{"num_hidden_layers": 12, "hidden_size": 576, "num_attention_heads": 14, "num_key_value_heads": 14, "head_dim": 64, "intermediate_size": 1536, "vocab_size": 12477, "hidden_act": "swiglu", "norm": "rmsnorm", "norm_place": "pre", "norm_eps": 1e-05, "positions": "rope", "rope_theta": 10000.0, "rope_fraction": 1.0, "qk_norm": false, "attn_scale": 0.125, "bias": "none", "tie_word_embeddings": false, "parallel_block": false, "init": "uniform", "init_std_qkv": 0.0242, "init_std_o": 0.0, "init_std_up": 0.0242, "init_std_down": 0.0, "optimizer": "adamw", "learning_rate": 0.00083, "beta1": 0.9, "beta2": 0.98, "weight_decay": 0.24, "lr_head": 0.00807, "warmup_steps": 329, "schedule": "wsd", "decay_fraction": 1.0, "decay_shape": "linear", "final_lr_fraction": 0.1, "batch_tokens": 131072, "max_seq_len": 2048, "doc_mask": true, "train_tokens": 1078000000, "max_steps": 8225, "dataset": "wikipedia_en"}
MLP neurons of a small language model. Each row is named by its layer, matrix (gate and up: input weights) and neuron, and shows model dimensions 304-399. Each number is 500 + 25 x the weight over its row's rms, rounded and kept within 0 to 999. Numbers have three digits each. A neuron's up and down rows have the sign that makes its largest values positive.
After each neuron's rows, "fires in" lists the words (lower case) most often at its 100 highest values on Wikipedia text that the model never trained on; "fires on" lists the tokens most often at its 100 highest values on Wikipedia text that the model never trained on.

L2.gate30:506540516496547450478483534522452501517520519537546534515505543452518493495536501501517544475486525474508533474522483527462509518507533532534527487523463529490527499526479524489492525480450493464495523504470536521539510521480525485531486499538508450533506505466492505493549532525482497563
L2.up30:531511493535482508486517514493502476521488526526508515488499480497500519526506535518465543490493508506521513508522502483491521453525531504463541536542465475508491499459469469509483477454462543472506528455502525538557520532458493466472493487486485482490515451493510499477556508535436502536
fires in: "film", "films", "video", "movie", "cinema"
fires on: "film ", "film", "Film ", "video ", "screen", "Cinem"

L8.gate132:512433458470528504476533565494505476495501503530499486554473472523534488511528504512515511525484511514530493456514489540513517507489485463510475484510501540485493532504519522485491499450503503498493481470482484556492529480497462503535469488515514491501499493524530476461481488543462517475
L8.up132:515514475518511509533513477504523481515510503538483524482460477489514549505495468477489480453544512503487474464518440502511502531480494513487535508494482502487471526468490484480502550498533566480483492519494538509526511482503475486524535478518516488473548483510495521451496508516516514490
fires in: "a", "each", "the", "that", "of"
fires on: "a ", "each ", "the ", "that ", "of "

L4.gate572:480541473497534457515525567546495480525494470481522516502534478449477505499485479487519487573512540500454546535499508518531498484507509555520503523511500524489485502488488519529496496505504513486502557510520472481549513459487500493498529500435525487526469500481472504499516508524477523487
L4.up572:433503474567503492490499525555483465513473471502537466499485513507514553505505520568482484489510532517474523487492502510508544477499513506521480508514487496470532483528502482547539525523518548500544516525547522479490523514477489491540480566474524469549511513550515503512472444454479482491
fires in: "election", "democratic", "awards", "votes", "nominated"
fires on: "election", "election ", "Democratic ", "votes ", "Awards "

L2.gate1261:531551499519545459529503524498495512519532480517507474534483558523490481544546475507509492519488482494487506467501496521495529477481522512510528457494535515495507500472432474534459498536502534471507534540499498531505491456502465504445497519460493486476525526509472536536491509512503480486
L2.up1261:505539499506533450535497516491509503513523533494510474541466576542460523546494485531497499531505479486469537497489469521486527489455509496523527515508559516488538517514459506532482467513499518463483524523545484487492462484514495514465496500446470477525528531486477529473508482522515493503
fires in: "awards", "election", "award", "events", "elections", "nominated"
fires on: "Awards ", "election", "Awards", "Award", "events ", "any"

L4.gate137:578510533536464483532506466482482521484457488488515509531466490468540461494504532512503479483551493510538491513525515496502483487476513516461500454493500491472491526451470507440493479492545504554504520466506515500504512471492554517472507502513508522489491492495541511517547486501463497442
L4.up137:512533473469508476484478476486481475486490496484488540451463464448519486520507522494528513475493462527485530486526477468506462533493482495500491526466450501476506534475484489474508495465510463502531520476529466504535505451517505491468532494533497494487538505508475503511523475506517451460
fires in: "moved", "went", "returned", "go", "continues", "return"
fires on: "moved ", "went ", "go ", "returned ", "continues ", "return "

L2.gate1299:519542492463543484481464499484514438492506448491500462436481490516473516495492486487474480501472493505456542542515519512469514509497532480501469501482497500495530523502521518531510482519468556493538532490475503553455469481525482554468497510497511483503508556497471487491465479538467454545
L2.up1299:556469504502436516527461551527503501533506501478484518455499483529496563468482506510462490490498501503492533491487504531500506522538472531459438560481504482487502471511517494478533510501493522451498520466512498506522528520474502537493489493548521489479542469527460506488560498502480497459
fires in: "government", "league", "college", "congress", "foundation", "cfl"
fires on: "government ", "League ", "Congress ", "Foundation ", "College ", "college "

L8.gate269:443504520530487543557510517482463485490510528483492484511474495524522475455533502491521500458535477534537470509462485528535505491512541509521491497503515494497547541551486546506489509508509519490469479491484543490488534532551495527475458526489469510506525531548497527554522499455474495499
L8.up269:493504474535453482523515462487486499573532539481464515491496508486497514518464471499528492538533488550532505500447443542471488514491514463468476546500516472498523522512461513517483528539530481505489522513485524507487470532509514503525454505498477537481482492539488540483526513442469514503
fires in: "of", "to", "by", "with", "on", "in"
fires on: "of ", "to ", "by ", "with ", "on ", "in "

L4.gate1126:493486462449517530483500527486535499515547517520535488453476455509504508457445504533547490450523550508466515512515469501474515468476516497505474486508487511482511517477521525465470486519517515506494501498455541481505498468472499495488464495496504463483518527513463484537494489479511525490
L4.up1126:499492484469481494503491492456509518490551494483494453467509504549534493506491506492532471474523524493465529512520517543509496515514537527513489493476513493500497486495492513492433498535513527461478501487507508488518538495528443537521482505461492465524541475514492492485546502480461533509
fires in: "cup", "championship", "league", "awards", "trophy"
fires on: "Cup ", "Championship", "League ", "Cup", "Awards ", "Championship "

L2.gate742:497483489480531529488502462484529533470503519511510500489542547554488478559517576516501502517464510464542428530495471464519463482531504434466443525455488499514516513517462479470504522487494488504529522492470443501479531508468514499482478513516538486509443482474486512482532481475497525527
L2.up742:478470562452535510487495489488517495483538526485503502478479483502475516495500517487509483530518520489484477458438479504481499494497467449495466523469533526489521507504515544479494491475508450502518498479522464513500548506484518502530492508539518455503489527445475472476484464502501525516
fires in: "would", "will", "may", "could"
fires on: "would ", "will ", "may ", "could "

L8.gate339:521487530520538461482508511489511533493500513533537496515552484503496526501470494493489490529521501501492466476499494547464443516514508451524542534523458533498522474489507569542498504482534491534488514501492501524485475534498462440501499532477528487497483429475505523477479497512538517530
L8.up339:451497542530541512488467491511533551502500529470527507535459507473478498499490547505555522522507516504484490486536522489517471516532505450502513530486461488488485480456490507470468479555500523534516508492511497565530475506526498482478546545540546483528493452496486491509495458498527495475
fires in: "as"
fires on: "as ", "As "

L4.gate1347:493488492469548484485492517499515514461481546497495533496486505460516521511484495501488481487545457517455519465453509493499480498462489507506489481494459504427483445479483518487457507507518511518495445478505557487545506539507521504524475518491516465514536521472484499506494508500512474494
L4.up1347:451541488505555529484524523499515502505512558511473494497530500495534495477494540492521502511497493543501511513459479542468497507470532498500553469470500481525525475504471528474499505499499570523511444471509511452501483486533514528527437504471473521454550510496498502566501494491478519513
fires in: "final", "last", "next", "previous", "semifinal", "300th"
fires on: "final ", "last ", "Final ", "th ", "next ", "previous "

L8.gate524:532508486508507498450539524526547508499487477544493470460479507509496457495472518493458480463477501511450480503504476504484500476461513473511507528499521509487443509460492492488499434523519548502526465529496520531494530499533545524486502496476465495492504548518481495476474494479506494496
L8.up524:489483470542484466470510513473435466477496535471502500453511460488498511496498488477495496500498512486445542496529508540475501482474508497517463510487481528507476528506506507479518506473541513522515533514512429524481512483505492491484509534473485492527513507494522465492524523541520496513
fires in: "in", "of", "for", "march"
fires on: "in ", "of ", "for ", "March "

L4.gate1257:503491498487504453543460507506481492505506538466525517514491503510502509489515525448523504474471543470472520481489505440522506519533518494488498496521509494511518512482503479507491441516523464519502485505479499503481480507458522467467526501504479456515523488499524501453526529446478473524
L4.up1257:506522496467477503508524509506483464521486486481466505477487512506493497523545487489472507519501475513511522527472489476521510531514509483544488484497497467484505527530536511496547519524533460517480472468451467474490522472450532512490532514493512487510479512522530524469471563518458493481
fires in: "as"
fires on: "as "

L2.gate1070:498551526509504498511522449501506502512491461513474497475517507500487542458471444474478503467469528523499538528441482500518488511489506508565498504527526537488532490502488514507465434546457516482498520540476453513498473477518514532477472491530521510478457509534505474497505467503512503528
L2.up1070:551512491506494534484479487532547504522471480498522502483526455547482549481477449491464514483493496514454521502519493496529509477566451510502497488525512514503497480542509510502487488541487468486473507529507491474463485514543508545476535490508532491480491485517483465478484512521530484490
fires in: "county", "district", "state", "municipal", "local"
fires on: "County", "County ", "State ", "local ", "municipal "

L3.gate1251:489515511482501491468524535457538533489528569463515496475482521480504492511501490488536479482543522511483502494529477521508488460439521509517468516467512491501536497503480515494550505502544483508498459485525503489497510553512497433517469501500497467481545511465496495511486493432506563447
L3.up1251:494474504438500496480469547498507523506531518488536474457485497496485493467531489486486478476523526520478507498493521465484520506452488483525521511525530517487527448478484470488495498547459462506510484496514471519516463520504479533487504491486438506466513468489519476572482472478491523459
fires in: "with", "result", "final", "vicinity"
fires on: "with ", "Result ", "vic", "final ", "Vic"

L8.gate1059:484437520531519477464455555469561521509473526455501520515502503471490498528527526462529481452494559502507479477522492508482470468472522509514459494492531466495468513568525492511504471495503499505500519525524529477469486491486510515464485508533533491478488550517490491509533469518559530482
L8.up1059:492456507498510508504531476538504527512520518465499506511503505488479462475489506489509447503512532503464461492532489486478492497475543522513474529506509512491517483558505484493523516493503514533534497471507497522522508514520451518454524496488523473458531547498524518460517501499537489447
fires in: "as"
fires on: "as ", "As "

L3.gate238:471501548509524467485486523484485517475507454510544538477472488489477486496487486486480516473474493515506511512508461499524478511512456516511466521494508512513521507504486476524514488462497487524523515504487471520472527517519482461548512498485457505515506515503460501487549475505495508524
L3.up238:458535499546524498481469485500486476466501487475546489489491488490460480490492499445441547483488461521511494538522482475501490522511461516524480530529512509505520507544515456542507482477480490517496508504508469543450514522504477505529494527528505483492476536518491512492493527505518496520
fires in: "however", "while", "although", "despite", "though", "but"
fires on: "However", "While ", "however", "Although ", "despite ", "although "

L8.gate1406:507469511491522500488478475505507497502468494515531470495522500479469522493469512487492519524530492475518501494479541502529494536432525516481495560535482493496510489510547507526498492509495479497491489533506480489530468540524478496531513494481528456499496530488514520512474472464543465503
L8.up1406:461494514538506498432516482501518509455467484464496531533493497516502466489505480482499504500524447488466500494546496486530474465470484488538508483479524427496527462486452471522467468527447441526476512480544454498491499541493463521471520465488516464522537510507497447498511543501508509533
fires in: "as", "and", "time", "eventually"
fires on: "as ", "and ", "As ", "time "

L2.gate1192:496492485451481482496527490491471514504512507527498501470484473493491521487472483518527489514464532492507474524499502506543523483507428509513514527485500528507477490493514492511525487496525484497498550505484486536499493472499494458505527487501503500450483498504484491496471498479482488564
L2.up1192:503516548471471499522523492539480471497494544502527539455532469499498533505487483504498467471480483501488539531484469489494522530525492513543441543504489539537557513452492473483491496512492489521496526523471516495475489514478550490482467496551529505498518502545497465477513549504481474474
fires in: "born", "county", "township", "municipal", "nhl"
fires on: "born ", "County ", "Township ", "municipal ", "NHL "

L3.gate1400:501510509489516512515517506487487496497546506483516487494493535494509503507500496504506517491420484512499528494502494535468477466505581513539504473529466519482472482478464475505506547475474513512489508545519493479513514531530504467547495546490529493480509453468489464513526520467495520512
L3.up1400:504503526491513502526505448477457527503543507485460511472516524482459540487487503478532513495470510484510522542517503532499491514469517494531480499475497523508492506493533471542519508508536466503455498493489471494491515513495485480517543514480508466494491505498468459503495506538556592498
fires in: "grand", "green", "center", "central", "centenary", "golden"
fires on: "Grand ", "Green ", "Center ", "Central ", "Cent", "Golden "

L2.gate675:498510522504484477543510535534500490478488553487510544494480487525495484508484517481461494493515552481475498495437511514487552528522489512513486538458522515491494489480530538540461489542490515517516496484495510468492472476497513510496479481501504485493470519513485479514447478519511512511
L2.up675:509519523544499501492549534523529496457460542489527498508520504520494500486525521503461471468517543494483527494504517517503518523483509514508511521476502486485490489503514541515516532541497523496534501464495508485465477473521514497485486470504491495449444501498476460469453465519498492519
fires in: "british", "russian", "chinese", "indian", "spanish", "japanese"
fires on: "British ", "Russian ", "Chinese ", "Indian "

L3.gate944:496535511502481529534553504503479470509473495486523497501526541528521510507484470453515537476521540497482478533508505505459554525555464516577499501535509486510495483501505501502490491511460467505491510514499514503462555511521490499515499500554489522496479518549509502519511528502563477499
L3.up944:486517488535500512509524470489473465497485499492495516502499536546471565465450450521501513531501511495479496512512474485465549493507495483531498488511494487504512473480471486507496494547528479458499529513505511477486515530529508512520487506475470472485495511524503519505495489509523486491
fires in: "national", "new", "private", "public", "civil"
fires on: "National ", "New ", "Private ", "legal ", "Human ", "Royal "

L3.gate55:494518493472506582499513509536465471507512525504493526470512516480442478502518510496509464541472517496493488491506473477509469491512464468548476539492482496478544521466502484490500488463513461504536467501526499513472547505498539528491506477570524482519451513503485519463484477481524529530
L3.up55:468468498492489528496516478553538503444542514534531524492496492518522488443507508488537517474508488479516502462508506497455503499509510455509485530477495544495546483449485511456524521494559507520528550460504499498497512534507568516494496525518525502479485513493510533479536537462509461470
fires in: "can", "may", "could", "must", "should"
fires on: "can ", "may ", "could ", "must ", "can", "should "

L8.gate1341:499471518552531494491481477496480511478505544495485501463503498492508537499492472453499507483511512485513515507469534502456474503502495521480496519503515493497486492455489531529478479488519445465480446481468503502499503502465478542508505517521509500480478559537524507537432518520505540481
L8.up1341:526488481475542525492540460507521492487505520468501484485491519532483481544515554496498493515519496533474505503477512486491498528498544513538546528497536525514504547502488535484513487487523499495469484478468497498577510534456511521508551516513443468522498498521539535528499478547465503463
fires in: "as", "of", "on", "in", "at"
fires on: "As ", "of ", "on ", "as ", "in ", "at "

L8.gate687:481517539454490496499541475538500554550507513460501526519474469480470507467480515525464472512530534539503498479461466502551518512509511474474516462551512484489468476533492475495491505492508506526481468456493489484511493516516506497521497498466482521550498501534469526496469511474480518484
L8.up687:519497480521529501502512519500523527490534472492496507479459484498517498538490547523517472531457513470518465509500532488473512481532491485468510525486478530476513465538527527500494504473510506485490494499457491531482469546512496503504516503466507521486449530519492464543458501439491474516
fires in: "the", "as", "became", "named", "was", "for"
fires on: "the ", "as ", "became ", "named ", "was ", "for "

L8.gate950:498491489464511479519448481495487519501491549481484494496528482527486488526504523531560535515451507504488512490517542503453480542535484505550501516510478508478544555490500486524482470487480459477482503461506513497511486532485495507489512490492512477495488489461430515499469522519547508517
L8.up950:526475488489518496471479537468526496476541500471494526519503452515492487531495485526507509556525518494512460483473508508508490471514513522509499483462508471493517508530493515500502538510474505493443482461518515478512527510542498519492515473503504499496443447491523469460492507492445466511
fires in: "as", "part", "veach", "one"
fires on: "As ", "part ", "as ", "each "

L2.gate261:493519527523505497490531467496478524514487510519513547471475489490502497509500479484527516514502520503510480494491464499520454446474486468483451518491489515454497524488507507456502465504477531484524509498496462505509466438514558487499527500533510521485505507469521510504503517470485494523
L2.up261:505521534509490504481520443487466515508474523486499524483489502475509457520505494475513530506495510508505466507490464487519453456482513463479447503492500506463480530499519521466496468504473536498522525504510444496486490453509545507482522502514504531489490484473523502497500522470480472530
fires in: "highway", "railroad", "route", "road", "miles", "railway"
fires on: "Highway ", "road ", "highway ", "route ", "Railroad ", "Route "

L8.gate21:475498518514526548483544495502530478560535504480476479499517479514542526521550529449520525546540481507489492504478454497532477505503512465486498471454520465532483549497499528519483500481502497489487520524480486499486505505488545521496458500517472476540512497535496484538525450457494528531
L8.up21:475508561534499529520511524489523492514529505504468512505538500516535504486523466473484489504516522507491477483447463480511457503509505477468483477490484522520540498504479524521535484498486470505483492523515510521488555483470520520477532486490501466507453500475513505552510478483501507536
fires in: "be", "the", "was", "were", "of", "at"
fires on: "be ", "the ", "was ", "were ", "of ", "at "

L8.gate151:488464484500468512463503496498482511527489522493468500505489518509464469528533498475479480525518524513479456482530442511535536501483491511541508500496545499482525508487541526486529489488500510517442463527496456531516524492487433538491502505487502478500551489501534503472490506511557556451
L8.up151:508476512490510494523453497497469502476450530455497462520477485507500514465518523521503450492503481503478460502528500516497491509458458482474511491486541452509484483508481492492545539484506491470481531511526512489488541507508496501529502485486519526523548524502519497476482474483505534538
fires in: "of", "s", "his", "in", "its"
fires on: "of ", "s ", "his ", "in ", "its "

L8.gate931:543459479491490470455479533545552528501458511529511481561482474516555473511524477527523532476521478533540487498526538512525512488491506478503535449541486507478497453548491465482475451480505477533491465518535533519515489487543518498519488463485502477469512511523480447504482513527509469504
L8.up931:469494496526480493536497507497507468513485490495517524501471512476513535528517476485504514488564487541465518480494458514538482514493522499554488484492498533513521511554481515537516490462535510546546475492464492562500516503507495480559493519543522512483464459482495531447490521513502522492
fires in: "the", "that", "a", "at"
fires on: "the ", "that ", "a ", "at ", "The "

L2.gate1291:557515497500486473482484527509503495536533489503507511521512509499485501502511505524529463473505511480501516434533536556522497474502537527498503478514478519473475517494511539488532504498494519479518533514471433555529535476443498491509497522502543466522518473509505536548511456527553499496
L2.up1291:520486482542472482464485517481524501549530516508498505540518483527455531462491474493519463505530500461498544466509525550515501466492519509498510512502495503467478559503504530475532465496467532485509517530475472522502533463477528507496486529478532466507500474518512518544512474512560535510
fires in: "awards", "award", "books", "programs", "show"
fires on: "Awards ", "Award", "Awards", "program", "programs", "app"

L4.gate599:539466467491501498492490509508496474460471486503546547555517488499491448483481517478518484492509492466481486519485509524549517530531514517497517495475520477487500484533493528497525458489509507502492494458470508464467501528541491480511477516508519440489479503495489488500480532475512493480
L4.up599:481488468508520473525492507492475472476481469492503518470488472488493499542484510526536517503539496507494511528495486536513475535488478511506472526488498462494537481512501498535507514480530500491531468514491499450439512504507498500500486474515541487510511504501503475457474502485542502498
fires in: "as", "during", "while", "by", "according"
fires on: "As ", "During ", "While ", "By ", "According "

L8.gate1403:480471509507487515484518497524504553525511528453485537533518484516482492494523542512503497465512468524527433488466432499529512499498447485532501487507513499487487490452493499465532513499480491536523562524511497483540483531514530501523489484520471514495451487486520517517505482461506498473
L8.up1403:465525534479484541544515488482485539535539555490504528501523519514500504528559506504530467475437539516498515511472507522494483487547487505491527480514506501494452496482509514501501496484524466518476461469556494542505498490529462479541476499497496463495494481494488485506521505506476540476
fires in: "was", "is", "were", "be", "also"
fires on: "was ", "is ", "were ", "be ", "also "

L2.gate754:504530487484537532545534534463510458438470491530508525468460515527495511491503502456534495480479486466491481539533508516476511503503517531510468492527523523502549508468518545512468516481517522527522512527500515461522536531502507505446508478510541492494504477498466482502538530501491528518
L2.up754:530487478484503488508492541506528497478502498493552496470454504466551510514502547536520518525502483496495493490465486502534528499518513513532552512529522516520505538485449493476491516513485478517533494526483493461505453497476496487511529513455453467529503547536499484443523514559517504480
fires in: "chicago", "new", "milwaukee", "detroit", "philadelphia", "red"
fires on: "New ", "Chicago ", "Detroit ", "Philadelphia ", "Milwauke", "Red "

L3.gate879:468537507546488551546522515488525503500484513501512511519530529523461507453501490479483464527431502456525497557524499491478518476524475517541555521524519527479505495505532463485477454491478528464505509490531502461516508533513474525493545490477458470520456508494485492508517500501506525526
L3.up879:504480470494490499562445538495493498525468469489496517460478484481487492522472481451503511479481468437538491498466523505469466474506514497514475513501483459533514506485494468483483488518479492490526570500537486491525499477469497497469504502454489530474515524483509464485486527506496493483
fires in: "new", "69"
fires on: "New ", "69 "

L8.gate330:494549496511499472483524482467478503494493500474516574483509491485520550515475499497515510479491499500505522471492493521507468498452508505492464498501523506502519511475485508498437497492460502555471521513511488507509540511542518519462482493505468476514513497499509521512493479493476504489
L8.up330:496514493530496497469503518520503453493493493511483503445497480535498526532507528491495505474529482517503493477523482508458532493524505449500524517521544525506522510492496545537464496539472505532485468544484505517482481511518503548523480489473517571528472505516453513564469468538488487513
fires in: "up", "of", "on", "out", "as", "with"
fires on: "up ", "of ", "on ", "out ", "as ", "with "

L3.gate75:508512577518545496501505500511503484493462483477501493500489472492475485476447476518510496502532461478511487504507485469517475497466484471448480476516515492458492469494537514470486497500506494515500502462573493493480516489515551492502506520464537520539528537465511496466504517514476460525
L3.up75:480528461494537501492476432508466507508481531478514450528480499490490511480530524474499474459504532503481487477504495451533506515511468459480506492485519532516559494534475536505518525466492510501493503487479455524508515451539541511457506504502518548494521514523520513526518497530449511512
fires in: "moved", "went", "go", "turned", "get", "move"
fires on: "moved ", "went ", "go ", "get ", "turned ", "move "

L2.gate1439:468511475499527477527495508532562434494517497464509485475485519542500510492470495467471479526452471448448525507476503514519471487520522513522457514542475476464535505486484499462499516537479504465493497501491511515493512524486496522483478525514534465518539509519486494482470541498458483470
L2.up1439:573464514482420488528478499493502493503512512530488499502537524511441533435492502520506530499537540499502533478532510489527504500527498514511501508493513508484514545543531529556503473497512491504483533497496516507489494474509462502515498453527461497530469538477493439470484469485461480513
fires in: "court", "congress", "police", "government", "assembly", "party"
fires on: "Court ", "Congress", "police ", "Congress ", "government ", "Assembly "

L8.gate436:454471520541555484491462492449505509498527516523527542492512509504550509418472555540510485498464491463504486515495494530526506517508521473483467508502516504516485483508528467493503492515520518522502516523448540539523472523506454499493543512483511492498469480520522468460482530517491502509
L8.up436:471505525526535485496518484506494513477481535487502528505496491523485448471479524443465486516564542464487475505516510512483500482497467515543473480475539501509514497489527499523514508513489502493470508505520514499509473456541476492464478541513495517504522525542528490491500470538561525444
fires in: "as", "with", "while"
fires on: "as ", "As ", "with ", "With ", "While "

L8.gate124:512520522533505497485511481542537532490509490478489553487499450490517489505474517516468498502500479437503480491462505487467529454505514511497501528493534475489475525488495537514462500486474492554490490525450490505488499528531497513467533504444466519477513525497479540506498504510469518470
L8.up124:505541506515511483548496500547538496526500450482485509523495441544471498507486526549496533481465478470449491506470495505479466488474516518480484523507538509494531524499510516510432539507450480506524498541477519481511481498500495574507527538463495575487533460508523505527424487489494523539
fires in: "as", "one"
fires on: "as ", "one "

L4.gate977:480497471520533483509514447511519505484497484495494501466489511456549496499475519510480496514480468520487533497491513483490503523460494491523527526524525563463497463498501485515503476521479493467527494507519507434473516493541501470513517492507527480512521496470500525452488465501484471486
L4.up977:455492511530512542561518512524475522520480500484490492495513528521512528539464498480508496484495522485490521477453482452527499485492509497486482493454474528480501514539507486501489515511475492511525513471509436520496496509536511471522553495506467507493526551474514470468485481524499503496
fires in: "of", "linfield"
fires on: "of ", "Lin", "Du", "Vill"

L3.gate93:493480564521474513449523482533520497455484481467522505476472481505536510499464479542522498536506500519514497506473529447509453511482447474481474549493469467550526480512503502496514506492527474461524492503497509515511512486541481513510461484533536475506506500462460490503528476530516509491
L3.up93:487473527461501509460543482517563505488557547505485520514545554494525510494508505487520481483543547467493499483492481534463528503531518478456496503496546534507481555480498540494527512468552460475501488448497484521489503530485542483464458521545513447507479537481521516474493527470520497511
fires in: "can", "would", "could", "must", "hold"
fires on: "can ", "would ", "could ", "must ", "hold "

L8.gate1264:484478490504476492512507520458509446542487528499474528513465463513500536496519532531475477500546504518494455497472481466586520469469513497500514525498527513501535538488498548506474514472499504511495479480469472474526526492482504531526527493466512502501531459565500503527517514520530522484
L8.up1264:488509469485514520501537467493531540539514518482529445518501504503471544487477528490456471516537500471496568495500539521475505487497543475480467519483526528491501491448488504497461521483526485498509536518504510504467486493500478456490507541509531496461497526487524509529466520434521527514
fires in: "for", "the", "of", "in", "by"
fires on: "for ", "the ", "of ", "in ", "by "

L4.gate945:479502498486526491527469453470479475507555465462535502457481488494475541546491499508465465461499565482491558505445480481525530488470512534533489522508553497471517523484548524515478477476508530494534489492482475514517503525494482478516473482497528450522466505522468503501521519542463498513
L4.up945:541502443502510529505510548511525480469491484468478500482497504550510513504518496486528526428513497468431506513496501491477518493546523526500501541507497530492500507470517527440459473509532520473516530490490527506463525487541503517530525480477495500477532499512477481501510468511509532484
fires in: "cup", "championship", "award", "olympic", "tournament", "university"
fires on: "Championship", "Award", "Cup ", "Cup", "Olympic ", "University"

L4.gate923:480523481538517479470491524498529480492519507534522499515502496514471536552485502504498522483502490534448487465445464490532464518483469509534472488474512511482527531506539474476534505535509488508509491512497485497459532508517524492514506470521507497524440497557478495447527531471486521505
L4.up923:482499474563495485514474517515485501468497471539521481503489474510447497519502502504475507473503505528473505497495525469477487467487477506538490523494504534497465509510530500510530514521525487508516527507458487512474480543569541508504472520485461484514435503514476508506542516493550531498
fires in: "without", "despite", "following", "while", "above"
fires on: "without ", "ing ", "following ", "despite ", "above ", "While "

L3.gate590:481522480504502476511506545497441491533520505529497485485490502494510520463467523567501468476519541504530537470532485501492502482463536494528488512485486553488539488513468514528524490507531508494507516524472536512495507492530489522494524515500520473509509479518504498530509447473495494529
L3.up590:512482474497502470567484514517456512510487493486535508502500514472539490480468532558532446482482501511537463501550494511510522466469494489531541488539476477513473489501516500526519511541516526505497497517534557505530463522473469563487499522493497493494530506482531495527508509508469482544
fires in: "film", "movie", "novel", "pictures", "musical", "design"
fires on: "film ", "film", "movie ", "Pictures ", "design "

L4.gate439:497488466508485517499489425504517473507470507476478575464462501513548465509500490440512523494504527492530488461485501528520472508526471503490470508489557467492537501528522483477467464516468535501487523525488484525474508481468550523507515528526491484481524491535490493484509508534495499527
L4.up439:486499464503475526515500457488481524547518496471471517471447519511545497498523501522523527513470476498496484500496492575533489457531467505507447488507506515492500478525501464446485462532498510453520502534531430477483490479476525529506516506467528492477503489538506438458509478510471518535
fires in: "highway", "railroad", "railway", "route", "road", "trail"
fires on: "Highway ", "road ", "rail", "highway ", "railway "

L3.gate1167:519511544543517511477507535505512492489443532540517512489431486482521494514490459503476496533502509461448493490484504488502549532520516508526494537474490518503483501454490481539454473551493514517501444476477512442479456484488504472489499464493492482497463498482487463499441513541508535508
L3.up1167:546516537503484512488511536523530513478446544513497519503493484499546485496512494504480445528486504461450502516520498501482580501516507507535523470492511468516490493497502500516458512542501495502487480490488510454466494476509527506478489475529524509467452486498513461469464548534513494511
fires in: "russian", "spanish", "jewish", "brazilian", "austrian", "indian"
fires on: "Russian ", "Spanish ", "Jewish ", "Brazilian ", "Austrian ", "Indian "